config.toml
n_head = 4
n_kv_head = 4
positions = "rope"
qk_norm = true
bias = "none"
tie_embeddings = false
parallel_block = false
init_std_up = 0.0413
lr = 0.00485
lr_mult_o = 4.0
train_tokens = 324800000
MLP neurons of a small language model. Each row is named by its layer, matrix (up: input weights) and neuron, and shows model dimensions 128-191. Each number is 200 + 40 x the weight over its row's rms, rounded and kept within 0 to 999.
A block is one neuron, or neurons of one layer that tend to fire together. After each block is what it responds to, as a language model described it from the Wikipedia text at the highest values.

L6.up72,138,109,175,264,293,213,179,194,212,227,301,141,147,155,188,174,140,239,255,139,181,183,174,214,249,168,200,212,276,150,195,207,228,213,248,189,214,213,252,246,167,195,205,243,160,159,220,147,249,232,149,283,204,265,167,209,227,152,180,175,152,179,86,173
L6.up102,157,117,144,246,197,206,152,194,206,141,256,161,200,135,271,217,161,182,201,260,182,207,115,197,175,241,180,227,252,179,180,278,165,214,179,267,248,184,189,155,126,231,195,188,234,198,195,242,221,188,240,227,224,210,185,145,221,229,156,195,206,131,217,210
L6.up152,205,219,122,197,160,243,217,215,141,149,214,151,184,227,204,185,261,196,153,162,238,182,141,209,194,187,163,170,218,148,185,170,168,134,215,207,204,231,216,220,247,240,224,216,232,183,194,201,157,240,206,207,186,227,161,134,234,165,209,141,211,205,162,241
L6.up188,186,180,187,161,179,214,208,155,185,202,192,153,237,195,195,136,225,240,223,178,240,154,125,237,157,215,203,175,182,153,212,165,150,207,156,190,202,214,125,158,156,315,221,218,209,153,187,175,190,167,244,283,171,211,194,204,197,198,170,205,185,225,232,204
L6.up217,252,226,180,160,169,176,201,165,99,127,207,185,196,167,214,268,233,194,243,179,210,203,189,189,197,176,165,174,198,257,202,163,282,200,182,152,180,222,137,189,259,223,206,206,222,203,253,134,201,221,153,192,231,245,180,157,211,197,186,86,171,180,158,216
L6.up371,133,196,150,183,221,216,203,243,221,168,259,168,151,268,167,127,187,185,206,173,206,219,186,235,170,149,192,181,215,206,163,246,222,195,209,279,226,225,207,215,247,146,266,236,167,162,219,265,164,190,185,246,203,190,246,242,288,147,237,220,232,152,185,229
L6.up538,109,166,230,238,240,179,235,215,189,254,154,189,221,189,210,176,232,175,147,106,238,136,238,162,205,191,203,223,246,231,222,160,170,217,193,249,238,233,202,227,181,162,185,196,179,220,199,180,129,196,158,195,145,250,184,129,254,126,160,207,199,187,229,224
L6.up768,236,218,184,189,197,182,205,270,154,245,131,277,215,157,200,194,200,203,187,262,170,188,226,193,243,207,160,151,283,130,217,173,303,219,305,227,213,261,222,108,197,158,146,170,179,211,185,223,155,190,185,257,249,221,165,182,174,108,184,195,230,181,184,138
Description: Short opening fragments of a longer word, often right after an opening parenthesis or quote, such as e in e.g., Re in Reese, E in Empire.

L6.up128,200,292,233,192,165,119,158,187,232,284,258,191,192,111,175,215,211,147,200,269,235,213,155,197,100,174,185,219,220,187,256,152,206,162,266,212,138,185,197,229,168,196,195,211,198,129,166,154,226,216,156,224,254,189,189,260,235,247,125,186,202,226,150,275
L6.up162,241,226,135,143,141,158,255,191,175,189,251,239,145,191,203,127,241,175,206,147,189,149,218,189,213,208,224,174,118,235,129,157,185,210,157,247,206,220,238,195,150,205,172,226,211,151,193,139,284,172,214,256,171,213,178,134,266,130,207,204,228,262,196,240
L6.up348,241,262,164,169,192,140,198,189,236,282,179,213,229,204,150,148,181,106,189,271,246,186,206,201,106,144,198,227,229,224,211,119,162,131,219,172,154,153,171,156,212,293,162,204,216,183,225,111,261,190,207,202,205,209,218,215,235,189,170,143,206,258,190,199
L6.up471,267,235,229,170,142,125,193,191,197,192,295,248,251,173,196,156,249,168,211,252,178,231,216,232,165,207,171,173,204,228,212,222,116,238,209,152,131,199,260,171,205,235,190,199,153,227,261,146,166,246,203,165,258,144,201,231,219,198,216,196,204,248,225,201
L6.up519,191,269,236,239,147,159,227,227,187,230,174,253,166,165,179,285,202,233,163,253,188,168,145,149,127,177,238,185,223,265,196,160,171,252,237,252,169,171,180,176,147,229,182,157,225,164,220,151,166,122,146,159,219,216,168,202,191,215,255,188,150,133,268,184
L6.up560,214,177,215,207,245,160,194,192,256,263,284,228,180,220,205,188,233,132,93,158,204,203,263,174,147,197,184,237,245,194,137,181,173,170,168,124,216,182,292,175,202,214,187,296,134,193,186,165,210,165,180,153,237,121,179,158,208,217,225,221,144,230,285,200
L6.up645,224,193,195,200,203,233,241,196,195,251,215,209,143,227,234,197,301,184,188,199,171,144,193,192,211,154,218,182,219,185,202,191,147,99,241,235,204,188,171,219,187,169,189,246,240,174,204,187,245,165,204,195,272,167,184,167,177,203,181,215,104,225,193,172
L6.up674,230,212,217,176,179,213,170,178,227,259,243,237,218,160,162,273,209,169,172,186,205,235,223,208,108,96,134,155,179,193,199,258,204,238,231,203,219,189,175,294,215,192,143,199,176,189,251,248,206,173,150,185,243,184,174,214,205,216,189,159,126,175,179,173
Description: Final word pieces that complete a split verb stem, often after "to" or as -ing/-ed forms, such as ad-mit, exam-ine, befriend-ing.

L8.up465,225,173,135,178,250,210,220,179,185,198,210,111,156,202,243,205,257,192,133,118,278,193,235,208,296,208,173,173,221,190,220,177,226,220,191,177,176,207,244,173,133,175,196,242,177,223,214,153,154,121,233,190,179,238,160,213,246,159,234,202,225,210,194,208
L8.up765,169,236,207,270,161,168,173,127,245,190,239,166,184,180,196,211,197,171,119,210,295,304,153,229,173,184,206,173,241,286,169,236,193,204,247,238,234,170,194,214,181,214,154,227,196,202,271,239,182,140,201,166,231,148,188,227,140,208,216,258,267,208,214,198
L8.up775,236,239,209,167,216,122,174,241,210,242,260,178,239,160,162,226,227,239,242,227,261,273,207,219,171,237,216,184,275,220,201,149,201,199,196,256,176,189,169,319,206,212,197,180,198,113,194,198,276,181,233,203,187,234,205,195,267,135,199,242,203,201,135,227
L8.up1006,193,282,258,219,228,212,175,245,266,215,209,274,299,173,148,177,209,131,223,189,183,189,197,145,249,139,212,185,162,259,182,162,206,231,213,207,212,130,187,176,158,240,181,225,199,185,173,159,272,161,88,178,251,212,221,265,242,163,148,204,230,233,230,165
Description: The main verb or gerund that starts a clause right after its subject or a linking word (he, by, who, while), e.g. threw, playing, having.

L8.up206,183,195,190,169,200,145,140,277,214,230,163,210,173,168,164,208,198,203,247,216,219,161,259,226,170,233,176,207,232,198,114,206,276,169,173,254,110,247,247,188,234,225,179,194,177,211,222,183,266,201,229,184,113,179,233,205,248,209,183,222,220,220,242,123
L8.up448,225,236,230,109,180,210,208,190,115,236,190,160,208,226,244,176,210,203,227,263,189,210,226,239,250,211,197,236,186,196,269,131,212,191,120,196,187,149,194,207,182,229,179,261,195,170,208,212,187,184,211,229,171,152,225,171,160,217,193,133,179,264,255,230
L8.up479,145,216,143,168,158,189,282,195,171,236,252,219,240,167,237,204,299,147,208,230,238,134,211,196,218,165,208,237,279,161,254,175,198,175,194,194,164,182,179,233,160,201,286,142,206,206,205,232,157,176,114,229,221,315,149,200,170,218,193,241,121,222,233,219
L8.up644,155,253,187,166,154,191,282,224,248,221,200,177,250,141,233,242,243,206,173,156,167,141,204,237,201,199,256,223,230,89,227,217,162,199,180,202,146,210,201,240,175,197,162,242,200,201,189,217,227,194,204,204,142,198,202,225,163,184,197,195,194,223,260,113
Description: The head noun ending a phrase that names a creative work, release or project, often after ordinals or years, such as "third album", "1889 painting", "first release".

L6.up71,212,250,136,257,239,230,257,180,206,248,204,231,239,167,244,163,241,251,153,183,195,222,203,200,246,156,271,320,155,171,173,169,231,199,182,199,210,107,183,71,219,183,254,153,208,221,212,199,139,230,194,243,192,205,235,272,232,236,216,214,152,179,231,203
L6.up116,186,134,263,254,126,223,236,184,176,246,254,171,274,229,218,232,226,154,192,190,198,163,190,143,148,174,189,168,85,143,253,134,177,219,200,223,247,121,219,156,182,127,197,230,220,162,177,248,170,118,258,234,184,139,202,176,283,219,245,181,183,233,214,236
L6.up139,156,169,181,195,169,114,210,119,146,240,118,235,255,262,157,167,227,158,265,172,216,236,179,227,238,203,201,173,193,157,171,179,314,228,194,230,215,178,199,216,140,189,192,149,202,166,154,258,216,188,210,228,201,156,206,199,267,174,208,178,268,199,228,245
L6.up430,182,163,169,193,200,147,231,284,190,175,107,190,142,202,201,221,188,147,148,196,166,246,199,272,188,182,166,235,288,262,190,186,197,178,227,194,203,122,208,131,190,207,162,213,184,203,297,187,190,236,241,229,223,197,210,264,162,218,281,182,112,246,236,189
L6.up435,185,256,206,184,192,218,244,208,183,123,225,185,199,147,272,157,193,165,239,165,251,155,195,187,148,177,246,254,169,191,326,171,238,160,252,186,190,219,201,213,207,233,201,227,162,187,220,267,206,209,231,307,177,170,201,110,131,213,257,159,169,215,294,205
L6.up444,174,219,183,209,179,175,276,220,234,280,172,263,194,292,204,187,194,122,199,170,263,160,212,213,217,165,234,174,115,229,198,177,272,196,211,158,244,227,166,147,241,129,176,183,152,131,223,171,185,166,256,202,161,210,178,243,272,247,232,216,120,260,313,237
L6.up788,164,257,224,282,236,152,217,147,207,203,156,155,200,168,190,167,217,228,157,229,157,276,232,219,221,228,153,164,167,183,154,232,201,191,167,240,243,159,268,286,161,225,183,197,186,165,284,189,130,166,253,190,229,202,197,255,239,181,166,224,180,174,254,142
L6.up944,162,235,93,174,185,199,185,141,133,246,254,250,240,198,129,160,111,169,132,158,261,256,276,187,197,191,216,223,136,225,261,173,255,229,256,156,197,223,233,148,269,228,221,260,182,116,133,193,192,204,261,246,176,161,164,201,201,219,199,179,268,268,235,335
Description: Opening piece of a date, usually the first three digits of a year after in, from or by (In 172|4, in 198|7), or a month name (in February 2009).

L12.up166,150,148,145,188,197,214,150,140,231,203,191,187,208,166,185,207,161,245,141,245,221,166,181,183,174,184,229,194,249,193,273,166,148,182,175,261,154,270,204,242,165,245,203,190,161,194,251,202,147,200,202,194,240,158,151,200,214,202,265,153,206,203,190,151
L12.up703,170,239,226,231,200,223,224,282,238,140,225,233,242,147,197,238,227,234,209,192,209,293,238,243,201,199,284,242,187,326,175,108,208,239,255,207,169,158,167,263,160,178,237,255,167,225,243,219,212,164,201,220,273,140,221,149,243,172,232,203,224,199,209,110
Description: Head nouns naming what a subject is, often in short Wikipedia descriptions after a title, such as 2001 film, television series, Village, politician.

L12.up138,223,293,183,246,239,248,174,239,259,241,204,305,176,217,152,227,131,182,189,195,219,148,188,165,194,155,227,178,270,237,143,178,227,251,211,181,261,197,128,166,148,173,196,246,201,169,211,178,255,157,209,169,226,235,212,216,241,218,162,238,203,223,215,186
L12.up353,145,226,169,235,175,173,158,223,262,249,173,248,282,172,119,272,120,157,169,241,271,171,195,172,152,149,251,136,256,217,133,108,223,203,136,206,218,154,207,90,210,239,234,215,181,241,210,229,212,158,195,211,184,218,189,254,225,168,217,233,239,144,228,251
Description: Transitive verbs right after their subject (shows, kills, hit, challenges) and prepositions (of, at, from), each followed by a noun phrase such as the.

L6.up364,209,166,125,217,240,144,150,212,179,259,222,191,217,150,221,225,189,171,178,131,246,147,202,192,178,205,154,210,167,225,179,193,190,279,183,214,212,250,254,236,217,201,175,173,88,261,178,239,190,214,189,202,246,254,192,158,227,191,192,230,231,149,193,166
L6.up365,192,141,155,159,185,263,171,235,152,164,247,235,175,217,227,191,190,158,208,195,209,208,223,257,130,241,160,244,178,175,161,242,161,198,153,251,213,219,213,249,260,201,226,183,226,229,222,144,162,220,237,195,242,239,207,185,239,278,225,242,199,134,208,196
L6.up394,122,206,229,206,228,136,233,163,172,166,169,229,199,217,228,191,232,203,241,223,198,230,137,204,305,259,199,171,166,252,150,238,186,214,244,316,240,179,238,177,241,172,150,228,171,175,197,216,201,190,195,214,247,195,175,223,210,212,207,238,185,195,198,214
L6.up438,185,148,201,226,209,205,185,245,133,194,213,227,199,220,199,164,193,231,183,219,229,234,273,214,123,225,158,218,203,228,232,171,212,174,223,262,221,175,132,167,220,162,251,203,134,176,231,196,182,199,137,214,122,120,250,200,255,208,173,202,234,251,185,162
L6.up704,197,211,151,231,221,208,237,267,143,195,241,211,246,167,170,253,187,113,244,134,273,174,237,144,161,213,283,190,197,227,171,259,187,227,201,251,221,161,126,141,176,197,266,204,306,118,189,185,226,199,233,241,231,223,241,263,234,213,197,140,164,188,124,185
L6.up879,202,193,90,132,259,159,167,217,205,243,198,173,168,218,235,222,136,242,255,143,194,173,215,205,155,210,193,137,206,210,179,257,191,229,204,186,239,186,256,171,213,269,214,147,141,187,208,157,213,201,174,155,90,168,208,207,240,146,230,259,126,238,211,144
L6.up949,185,237,185,179,236,286,250,245,165,184,280,194,150,225,235,225,241,179,211,256,161,196,253,172,150,210,168,225,199,137,197,161,172,169,178,203,133,179,166,172,158,217,259,200,202,231,196,154,209,287,173,180,251,274,120,181,232,280,237,184,174,219,208,179
L6.up997,165,207,197,166,159,240,216,230,227,219,249,205,230,196,191,209,232,155,222,225,228,216,190,179,208,181,185,212,229,170,218,152,158,232,192,163,221,252,235,196,178,174,218,106,243,227,163,181,206,264,173,167,259,247,216,129,181,189,144,257,103,164,197,221
Description: Finite verbs, mostly has/have, right after a sentence subject in biographies and descriptions, e.g. "He has been", "The tower contains".

L12.up167,177,162,213,181,191,262,166,186,154,170,247,222,226,222,254,144,135,247,225,219,198,139,207,142,178,209,230,213,198,191,208,237,134,210,119,200,226,168,174,149,275,194,118,147,159,176,235,224,212,148,166,244,202,247,209,161,167,280,203,170,265,233,204,190
L12.up752,265,208,139,233,234,228,211,201,145,236,207,140,211,165,161,241,172,221,233,209,142,190,140,151,218,242,190,178,264,234,232,193,192,126,184,188,139,274,291,174,239,238,201,247,146,232,222,230,246,178,212,221,189,200,174,182,242,130,286,158,277,155,222,241
Description: Short first word-pieces such as E, Re, He, Se, O that begin foreign words or names split into several tokens, like einer, Reenen, Heald.

L8.up413,161,230,194,241,196,224,272,248,211,183,214,193,275,174,211,176,225,207,177,337,114,241,149,199,239,151,265,178,232,175,188,192,240,194,231,182,229,194,101,228,114,161,193,131,185,210,144,205,283,158,154,171,235,162,231,177,221,251,201,184,127,213,86,119
L8.up648,234,199,221,102,232,194,162,257,187,218,185,107,110,283,229,168,201,202,179,142,214,214,171,177,289,207,183,199,192,184,242,168,152,183,215,146,243,209,152,161,153,147,165,227,256,179,170,191,209,191,222,219,186,208,192,179,222,231,264,188,164,224,215,206
L8.up866,188,234,252,274,289,181,195,281,230,176,175,213,187,321,209,123,183,305,157,219,200,202,139,196,163,205,242,221,216,222,260,154,181,206,199,167,312,220,147,263,194,228,210,142,226,178,166,242,230,257,119,189,166,179,216,215,166,259,232,194,105,306,169,269
L8.up919,181,207,194,170,221,227,247,273,237,240,90,194,206,256,225,110,204,212,154,226,217,243,176,190,231,234,248,203,258,177,173,207,188,284,178,152,307,103,260,279,180,221,203,203,177,195,203,210,249,223,172,205,244,177,207,210,199,216,175,244,219,246,136,225
Description: The final digits of comma-separated numbers (vote counts, populations, 129,531, 2,231), and connectives right after a comma such as while, as, has.

L12.up47,200,259,211,213,271,204,225,212,102,185,138,227,215,165,174,202,218,246,201,204,254,164,237,170,211,238,171,148,201,212,203,171,181,241,203,274,209,236,234,224,198,257,211,190,152,198,195,255,240,185,209,185,196,167,179,148,273,239,128,234,195,262,204,226
L12.up282,166,217,222,177,278,145,266,206,134,210,222,234,232,178,145,205,171,247,217,184,202,174,239,143,259,191,243,145,217,182,131,236,183,260,155,257,222,131,279,178,206,244,227,215,152,193,171,269,208,205,205,223,159,164,199,238,202,140,213,214,143,187,272,203
Description: Auxiliaries had/has/have and adverbs like just, actually, not, since between a subject and its main verb, e.g. "health had begun", "has just broken".

L6.up155,208,232,187,206,180,211,136,241,174,255,224,186,227,222,242,238,249,246,226,155,183,239,222,200,195,163,223,204,235,222,88,239,254,238,164,188,189,240,250,213,223,255,228,185,161,240,212,204,152,237,212,119,247,182,224,175,192,252,179,121,185,189,168,178
L6.up318,236,237,233,205,260,101,154,164,191,197,217,197,163,128,168,215,216,274,197,151,166,168,141,244,201,145,195,213,197,161,195,173,172,184,183,173,227,150,229,181,266,167,201,227,208,151,132,106,212,190,209,200,180,181,253,265,203,188,255,175,215,180,225,169
L6.up382,204,138,235,171,150,171,218,208,215,199,207,159,154,140,117,211,199,204,213,205,252,224,107,247,194,228,203,237,190,237,218,127,185,215,105,203,238,149,180,198,217,229,108,212,217,194,193,104,123,188,217,167,240,212,175,166,242,245,163,167,160,221,182,235
L6.up445,183,230,155,186,217,200,133,205,158,179,147,182,161,107,284,202,195,222,156,235,253,293,196,187,190,187,228,222,176,190,188,185,197,194,214,252,256,192,228,120,166,242,219,168,233,202,199,192,140,149,230,186,212,151,124,233,248,156,224,177,169,215,204,210
L6.up457,221,199,193,232,191,153,238,214,247,241,228,252,219,255,159,208,245,232,109,219,247,219,192,178,261,231,235,261,215,271,226,206,170,187,137,241,243,169,210,186,246,249,233,196,119,198,175,231,167,169,192,178,267,189,256,226,214,179,185,231,187,198,179,176
L6.up724,163,206,165,167,206,231,174,252,160,205,226,205,208,226,242,191,239,202,223,217,192,319,237,190,208,121,157,249,210,280,188,240,158,209,173,109,236,193,165,178,176,243,251,193,266,252,178,234,187,206,195,213,127,228,268,183,123,203,232,239,200,159,166,166
L6.up851,234,197,205,171,228,172,165,296,202,180,228,238,202,189,219,249,198,206,156,159,181,156,223,154,180,144,292,145,202,180,192,208,206,134,187,167,202,252,299,163,217,267,212,208,294,200,109,184,237,197,223,221,176,236,167,225,188,230,176,185,177,210,284,174
L6.up948,298,216,137,137,181,176,197,239,222,165,193,219,264,184,243,206,270,129,211,195,189,167,181,205,209,130,243,216,208,166,207,239,189,163,158,121,185,220,191,218,179,260,174,241,204,191,126,166,300,224,265,165,143,248,147,217,191,232,177,139,200,234,239,275
Description: Mostly the word film, plus movie, album, book, Picture, in biographies and arts text, as in film director, feature film, the film; weaker on other nouns like exhibition, collection, study.

L8.up87,220,216,171,298,233,217,218,171,182,260,248,211,211,199,203,220,163,180,143,208,272,211,179,217,183,187,198,177,160,193,194,174,206,144,151,288,310,202,269,131,167,194,180,161,240,232,105,127,152,180,289,194,186,176,205,245,187,191,175,175,180,229,209,188
L8.up336,185,244,121,200,216,186,141,162,228,171,106,181,164,208,247,162,178,169,205,208,182,171,212,201,125,261,206,185,190,205,176,183,137,120,202,268,250,130,188,225,261,193,196,170,184,229,188,180,235,189,181,259,213,89,146,241,201,209,193,182,199,170,240,215
L8.up697,137,265,209,245,238,165,262,129,194,289,164,157,165,212,108,259,187,264,113,314,220,183,200,233,192,248,234,208,209,164,230,196,168,171,172,102,247,191,147,189,151,187,174,156,246,191,186,226,267,216,216,206,244,175,193,233,197,210,177,242,177,186,174,172
L8.up1022,201,226,119,191,157,183,187,183,154,203,246,217,196,235,213,228,163,217,206,227,245,185,252,187,213,210,216,213,254,138,120,147,233,184,155,225,242,257,204,134,182,150,237,186,152,173,120,199,168,195,237,190,263,224,207,183,177,196,210,180,174,189,284,193
Description: Month names beginning a date, mostly after born or in (July 3, 1987; in September 1893), and periods in abbreviations like Sgt. and Vol.

L6.up123,168,180,159,159,122,206,222,189,222,230,221,158,222,235,208,175,146,241,216,163,228,206,91,227,173,206,222,180,233,182,224,126,244,143,169,148,169,192,272,173,233,169,337,254,138,96,188,262,218,279,195,156,177,223,190,246,223,176,195,184,253,195,220,219
L6.up196,207,220,212,156,189,184,194,204,210,232,246,249,190,235,150,182,230,179,285,151,199,200,262,198,161,186,267,170,228,210,204,133,178,148,194,191,243,194,186,231,233,252,243,230,193,204,177,148,250,196,149,247,150,149,215,251,196,235,231,179,190,161,245,217
L6.up333,181,160,136,198,180,227,197,207,208,177,167,249,142,228,244,168,250,237,193,129,161,190,236,226,186,160,233,156,195,215,302,143,201,186,251,181,212,181,247,279,197,248,122,205,294,164,176,246,254,183,185,189,76,195,178,190,148,245,205,229,178,170,194,199
L6.up344,217,205,235,240,160,206,170,211,243,158,192,262,206,150,160,171,235,213,100,192,175,266,211,215,179,198,156,191,220,274,207,215,104,243,215,216,116,219,222,249,211,222,150,239,85,203,201,175,203,139,187,235,287,172,175,287,158,237,152,205,169,138,207,139
L6.up498,152,213,201,219,171,136,219,195,185,202,173,185,219,231,206,233,258,222,209,207,280,192,217,184,250,233,147,70,171,189,168,185,212,211,174,146,253,162,219,240,269,201,210,220,207,229,207,232,221,205,194,246,187,127,195,170,242,184,237,210,319,204,211,267
L6.up738,186,226,210,172,199,155,180,167,214,182,204,233,192,186,179,134,187,218,181,160,258,213,247,180,172,181,275,226,216,186,183,162,116,218,237,227,231,157,322,232,164,274,258,182,244,240,156,86,262,172,170,221,195,178,204,235,289,214,180,227,156,190,202,215
L6.up752,236,202,175,235,264,214,245,271,144,192,209,211,248,174,157,149,151,238,191,262,269,225,273,206,122,185,269,183,194,211,148,235,250,258,180,198,215,69,265,214,206,232,264,209,246,226,179,182,162,262,194,227,170,247,220,213,241,164,157,204,167,196,167,304
L6.up823,227,215,190,168,287,209,191,190,159,126,227,196,237,254,263,288,178,184,220,143,220,208,143,145,191,137,216,174,219,221,137,222,204,205,181,110,140,186,206,265,188,241,278,262,211,205,161,235,202,218,185,176,184,155,229,212,187,257,143,229,220,169,230,160
Description: Word-piece continuations after an opening letter or fragment, as in T-ook, F-ram-ework, Sch-ram-m, plus bare verbs after "to" (to have, to give).

L12.up113,183,258,208,184,166,207,225,197,169,181,242,255,102,150,284,142,201,189,158,153,207,276,272,157,162,194,156,245,204,196,275,188,266,198,158,158,200,229,182,219,193,229,240,225,249,197,206,269,159,164,222,239,282,236,209,212,186,269,204,186,230,227,269,136
L12.up951,205,220,166,221,160,204,202,301,133,271,213,265,171,204,211,162,208,212,82,214,244,207,174,243,225,206,177,202,250,101,166,277,134,263,211,199,237,224,251,186,143,169,236,262,189,196,196,226,219,143,232,202,249,226,190,235,141,196,147,191,166,236,189,147
Description: Closing == marks of Wikipedia biography section headings such as Career, Club career and Personal life, plus the first digits of years such as 200 in 2002 and 192 in 1920s.

L8.up356,231,199,205,186,198,142,201,230,207,238,176,191,185,228,227,146,249,198,162,160,236,191,141,182,200,181,149,149,181,159,225,163,126,206,186,233,122,162,162,145,172,186,210,154,184,145,186,203,202,194,209,217,232,136,285,241,190,166,189,261,217,218,178,241
L8.up552,165,212,130,205,117,185,298,165,221,172,196,185,101,221,224,196,279,261,181,175,218,126,179,173,223,125,239,206,200,173,189,192,156,203,203,260,176,207,186,209,205,211,221,150,154,169,191,206,235,147,144,289,230,180,207,184,248,195,169,212,247,273,187,238
L8.up721,173,208,204,159,218,170,197,166,199,198,233,159,167,172,197,172,226,181,170,174,225,165,147,225,183,196,188,195,122,219,288,192,208,200,224,208,179,217,314,191,140,109,128,142,153,150,207,244,255,177,213,212,259,254,140,197,181,163,250,181,207,218,270,227
L8.up833,216,230,224,160,208,81,207,251,252,248,243,236,249,168,161,133,231,235,191,175,154,241,217,155,133,110,151,124,172,263,174,222,103,203,205,194,145,176,156,152,173,190,210,190,192,163,179,139,247,208,181,193,201,261,157,214,240,212,132,195,197,220,223,212
Description: Main verbs of moving, returning, regaining or changing state, often after to or a subject, on the verb's last piece: regain, moved, revive.

L12.up432,193,197,185,178,196,112,233,225,281,216,201,174,186,332,169,187,195,124,180,135,196,165,240,197,168,185,219,159,233,264,157,151,176,247,179,266,176,203,214,222,232,206,205,176,253,235,201,197,240,103,187,198,222,168,214,297,186,168,214,220,236,166,217,205
L12.up669,194,191,198,167,200,198,277,189,227,198,205,199,242,186,149,199,243,225,84,160,145,163,214,178,142,189,140,186,180,142,143,192,168,104,225,232,205,213,222,183,207,179,198,182,239,200,180,231,214,211,146,143,146,201,150,233,221,225,216,230,179,148,136,212
Description: Main action verbs, often the first half of a phrasal verb, after a subject, "to" or "then" in narrative text, such as moved across, step down, hand over.

L8.up527,183,227,170,273,239,153,212,200,168,249,137,165,232,189,235,264,243,193,240,167,276,114,237,201,148,240,231,220,197,136,187,225,200,198,141,204,178,154,196,200,274,191,179,183,190,160,233,172,251,176,262,227,157,101,189,176,224,305,157,262,217,185,213,223
L8.up619,181,285,164,261,127,135,273,225,270,113,145,245,260,221,176,226,167,271,142,231,203,207,173,131,176,223,240,284,165,231,168,181,198,202,185,207,206,164,122,296,196,241,275,187,276,212,176,216,239,228,201,192,266,195,215,175,203,213,176,253,265,129,153,233
L8.up690,156,129,137,222,234,197,224,242,184,164,202,92,179,187,189,159,212,196,215,272,215,224,232,246,224,231,311,191,243,227,217,121,260,190,170,198,219,136,179,266,195,209,152,201,134,145,195,253,220,198,249,242,251,169,176,195,216,178,156,192,166,238,254,265
L8.up946,239,200,241,206,214,181,206,146,154,191,213,126,234,147,223,215,165,224,114,226,198,260,216,221,261,249,134,151,240,251,178,284,206,257,184,219,265,233,181,294,290,217,156,171,196,156,220,187,199,189,182,236,221,248,167,154,229,165,187,215,296,199,213,162
Description: Connecting particles and prefixes inside multi-part proper names, mainly "de" in surnames and titles (Degouve de Nuncques, Herzog & de Meuron, El Siglo de Torreón), plus "of", Di, De, La, D'.